python train.py --norm_place="pre" --norm_eps=1e-06 --attn_scale=0.125 --init_std_o=0.0207 --init_std_up=0.0207 --init_std_down=0.0 --decay_shape="exp" --train_tokens=588500000
MLP neurons of a small language model. Each row is named by its layer, matrix (down: output weights) and neuron, and shows model dimensions 160-255. Each number is 500 + 40 x the weight over its row's rms, rounded and kept within 0 to 999. Numbers have three digits each.
A block is one neuron, or neurons of one layer that tend to fire together. After each block is what it responds to, as a language model described it from the Wikipedia text at the highest values.

L3.down86:450469532508426475500573534546509546533494506492508514506484476515440446504511518446482462477482466470507556513480430545540485498458562526563527517494500441495467531487552505467517461481457510483507492553531480435482520458563512640526481581388550503538555502505452552488505520525459592515
L3.down616:535492539533510496471553491495530564539595490514488548449607524534447412465513496450429480461497495559462557503497543487485471529507514537527450456445501534509430463499498454439536506536498514468519500546565513569412541482486479485516531445512557503553573467453428510562494555437482595468
L3.down950:434549476477459483433582520600535496591611509523540489483490491467522539513562478523483554478549494562525515591518532530441542498512442502532451451496515454541453453488501491515498454458533473494512530496558481521513492505507567547506462576453455511589513349544461505531522463469511536530
L3.down1199:494501488472558472443511460507489497490480491506436468551557531523500537498427589500421470426507466524497534548409539514542529424483478521501483494510501542495543562486496592497460519473474434446508546486541478554592538456565545535493514390545409450517478497550550528480470517607473524541
Description: Fires on "of" after quantifiers (many of, a number of, one of) and on pieces of words like multiple, six, certain, some.

L11.down704:458499592405513573532469512495471532447509494509535508537497533579452524490431488468538523449551510588532489514556528495513451488514498533573529503512515534492508539461485461582499478471472517483516515557513525471511525531552527545534433489477472483506498555434419528524560493473471542531
L11.down1123:468538499479513574529526525501511546543484479457522482519507474580516513577485527521536502451561493509392517475545510514508452492540456513555506483501492435533480569544495468458540490511451521405593537523546541501481534484514523537448407478522515495494543489468439486529484505511439494487
Description: Number words, numerals and quantifiers that modify an upcoming noun, often a time or amount, such as following month, two million, 18 months.

L3.down108:519483498487530521528515494538528448525484491509556495461540562497481500488504450475505483529413542451467530572475517549550520514498575478540541503471468484551475466497502437552491429442558598518503448489525501517506473486508540496512485582504520457474441507464511496487551488502508524538
L3.down972:542491581530526553470469502484496470417501464486525467469454531471528481537500526562511466470543513445442562531483468452474489494574514471506534510497498499510513518567486436493523479440483503550556477490530489535503534491514528535549501443498436489486540564499561482438507511449553484512
L3.down1158:540537576486501474516485501417491441479511536523534448491510526429530483507504511538474514472523557541458560521404525529476434498452398532505466564487493517537459592516438457504465519487491482481502444524579411517496585527534480489477522484524526477558497544520458461520515510524521509491
L3.down1228:477496496494517561518517529511590459530493506517477503471560457456507516475460507495513489459515554547446594549402465513527504502549445460513564512484540483514512460491552455518461415539523525528460486523503566529443460519403462536519476438478452491527590555485546495541482491497518505545
Description: Conjunctions and connectives that open a new clause, strongest on sentence-initial "When" and "Though", also "and", "but", "while", "since", "because".

L3.down83:547519560532479493461544528466553552479489512504519497519553516593471465496518455503468520514486492480443465536525439508488527536544471469536554519539459515531530561492530498500468501544519522428390547503536476529489490507517485498420497550454549517448502538489440574499533522500508436481
L3.down796:497471504490499521592471469455515541525469453440537517502585444537505503533522464466511547537484491495466505550494466522454525480484469542521496506502459532539485523418439515543505504497457485482544494579423463466462480534466449534500471466535498537507468487557539522511530542520448465501
L3.down1072:560575569421437447452558489451499529531468551499448515452491499512473581518506488510517473474405545516533599451551503481581490426485470529433511433565532533488562456488478496597420464503521519495499539560479477516542531526515545483473541510509524510487530504493517508494493495505423436527
L3.down1099:482534528489528501530529466526538471544535472497534516486559502496459523478507458576437434483521568506458578469419497535532469518476536568505507449511580492479489526487510467552496520505507452496478485424430474428515504521528499459498523522513462503500556431497470461465434535509510492514
Description: Second pieces of split words after a short opening such as al·leg, E·ast, l·arg, l·ate, and quantifiers like each, any, every, over.

L3.down469:505508482482537518533456427502566462499535469476568470489524404431455511510484583467456505531549556536512455481485543521525606562469509516470436525513499521569541482470489474489551450511464492575580467437498533532455503464458493502523504551573499510485498490516455552470520522516446486494
L3.down828:464455505516485476468484427499513572407486500481586516487513500494410494514498458501501536478529506451525478427511515526443483529517476459515502485542484514561472466548465542479538483493512484606562564483492440531519542586503507478526472519489494506543588572506486484464527525512526512476
L3.down904:472424425485489630517524534551474557521568542553510518529541449489518481465551454507523579621439527536530480561555473523496495493502485485517458539497472495492542558478455489469423499509457492476568513501455509434488480435514459465498539448522490497576437503448537493437538478495452466495
L3.down1516:490481548526492440525542523474559532468543493520531464515474458533505501512483504464433509441494416531431449512577505490396482565493530513578498500490524488529440521535486543546494457533450506547511522479466499497362480429507544506485451509463488412456533505472507482485532467564567531462
Description: Fires on mid-word or word-final pieces, mostly "er"/"ers", right after a short stem: m-er-ge, M-er-maid, buy-er, play-ers, num-er-ous.

L11.down589:542438549515548581498499515501506506438475449476477540483486493508487507467547506536498432492485533536492497495493516476496462520409523494536546574485520486447535640469500502495504512514537545514519444417510552445510568542464435455449492589423537461505476439598527528507573531581528535522
L11.down1243:496579475530497441483541494506504520529531443514533488480525514455468527491512523468497549431559471431577509509554561457474519545415360527505468569541464514446506423450512507513399543502414563483478527436543523504464469539487459455568506514475533499520517533531473478486519531478534522499
Description: Word endings or punctuation right before a personal name, mostly role titles like singer, mayor, president, and table cells before names.

L11.down653:526449570516459465428512492484476480563517449537537487562584556545471538566489503499522471517490515497455464538445480523539472475506438524506510556522537480447520582521447455524515525485468498413504487465452495467597430509533620541474465514536538515484499534538597443506479552546447535496
L11.down703:509520467517472531494529459463460561530510509472518474440490529450472533503534500542512536545479480520440527527460539517571518523530472556485524580480536543406517539493513462554575487493492456500492489537521543517527542569516576489500454501622560469536488501451506511516503511572508503482
Description: Finite verbs, mostly was and were, plus be/being/been and verb-final pieces like -ed or wrote:, ending a clause's subject and opening what follows (there was a…, wrote: "…", decided to…).

L9.down36:526565465481460564519485538441543478496488537547549512517434453490493506443550412506528465463454479539516472515566510497456480519504529555538476470478557534502524441436511555443527480525423461525466529439590536503461556482477461480481546404495464493483487495526561525441484521447518505524
L9.down110:568537528528487499525511468486469425503518533553605482498547495581472449457490474497568570510534531624550498521534520565477500549445531512455519498545450480500552468499518485547541535528509473499523437586530580480447488562447462524525546496542451492483496440552527523443539541483459455496
L9.down283:572475493502429488417505574464537547473560575445492593511545494475466455490584510462518447521539491453497552436429493561557533457456486536520471534517516502446491458491522516500526463514468494459536474426490485444498508483503594491510582532544517480448447520484520453522468536587464412510
L9.down605:501509526510502507528597441437494517519515445461504592507557476527419465544498525489476520519513474475552563490538586430471494502488550577474472495455521468470552531439365489417524481525440556497489471531466481488453518498445458452475427438539461465485505525491486456523555476502473477484
L9.down897:484502473554472505575505524460570462475525448498537453476485558538509530449528560501532551501508507484529469534467518524563489501546483524517529551527453482486576434559519470510449520512480468459499514495506425499453498511478522438491519430434451461522502470488455527452506519460481497530
L9.down1045:500525443418488474558451496463569522470515555479559573510556469541534489554503540557449533505613523563462488539489558497510539476495579471477465557589510489469463456477538565436481583522458518522452546452505505498538475453482515585464482536564470436532553487482502483411514489521511541514
L9.down1249:519504480483486617536560503550541497550448495485417516565441430546495538521458514508428539488460459526480510501562435480473521425508539518579498537559536542461518461500482476513441468483526506440519530496514522526498551517542406578558509472517472431504554482482440441485462549501480504507
L9.down1342:472532531535475525596531549509467507482475506554440508554489559559575548519503563490506462543513513500499508537579505512502419490537570501479478467550526544483545507503460563456514536520527549502502470553557547447473525490517503492491487463591484587533521532546544488456587483512484555483
Description: Determiners, quantifiers and numerals that open a noun phrase before its noun, such as some, several, three, the, first, most.

L9.down38:583470471484538457527517482513544438525467499501555427541520514489554547542513560479471477519570499523436480455541479515525483532509551474522505518525482521484534468506476525449449524512539485482546444526447429505558505505537511528479562495441524437554519487524505538464497517440448510484
L9.down249:505494498546470485433523530477567459468552528575493496449482503532562509505451481510465441503467541417541517451544574568549482587479467512573510485482424529441546393451531624500412533597491557522499497511551474510456525538494497486423548477517513461561487558500484508541527515539477508497
L9.down291:523452496529512479562544491468549426484458472533551533537530549480454488520444535461486496447492452536490472453557514456588505505486533494506460505489473492518491449441505470428538485470527504472515522456480523528537480553504529458551489441489564460536440461441537457558500471505435502460
L9.down618:523431467521443534561540553508507549548503530585574472428519526578513525426542598399511468460502533546508469563549481488516521494528513491561463465489523610443448429470520514392439584512450421479512480486476444517497625476501501456537495473493532484513496471472498466503519486490486464494
L9.down676:529492512452447459443526470429507462405444528486525501421523521490516541524535495519453550474494469473539546519516515540549471537467511399464490532503516493547511462447514472467526511454550513522526517499488573461503467489402444518505521483522452516575545410564503464519498555568548504511
L9.down860:478543487506511523533524541507575537460434477449483452492460564516556481453446600529530461509499425507525531513563548507526520546417510444547525515496512439500484526512547511448502495522514520502500460476538530553451532555492490473511441491492533455537531492510539479493504480456508491466
L9.down971:496484542518489538520442561468446462440590529521480566533528514539470449564466500512500487456466469499583525476468496593541501511477516536497498546552542506598445467422510495520461488459466483471511498569518501499471503513476505533517470483599485553486445490454479430555503600490549498526
L9.down1105:511508463571473589482571514514512549512509485501497501467474526479537525550503530495494495511544555510503471542517496493487527568423475503512490548437456523477491474492498460451468508542438508448496550465553469489546588495445546523477496525441501454542447486454534486498540477515484471460
Description: Final word piece of a kinship or occupation noun that is immediately followed by a person's name, e.g. "grandfather, Aaron", "wife, Sarah", "artist Will"; also the comma after such a noun ("his deputy,").

L11.down249:490594414487499570570440518479567498537529482508581537565514533508461523540532467495467510480467461492495474525377591515526486485487471421496546495455455497528531459555504506511573501516495536403514490451560557474525537512514554453549482563410521480550515531519436521508472506501572469508
L11.down1223:518484587532451573536451476495561506557463609494529497431514529466630540466462445550517547527506554507605553492449494544469485520465523533540584508473515544515499529568432500504526549485509515554523514488483444509437538619513574540529439472474560551536561528491518526420493507506444535472
Description: Prepositions and colons right before a year or date, as in "in 2005", "On 30 September", "Closed: 1967", also ISBN/OCLC before digits.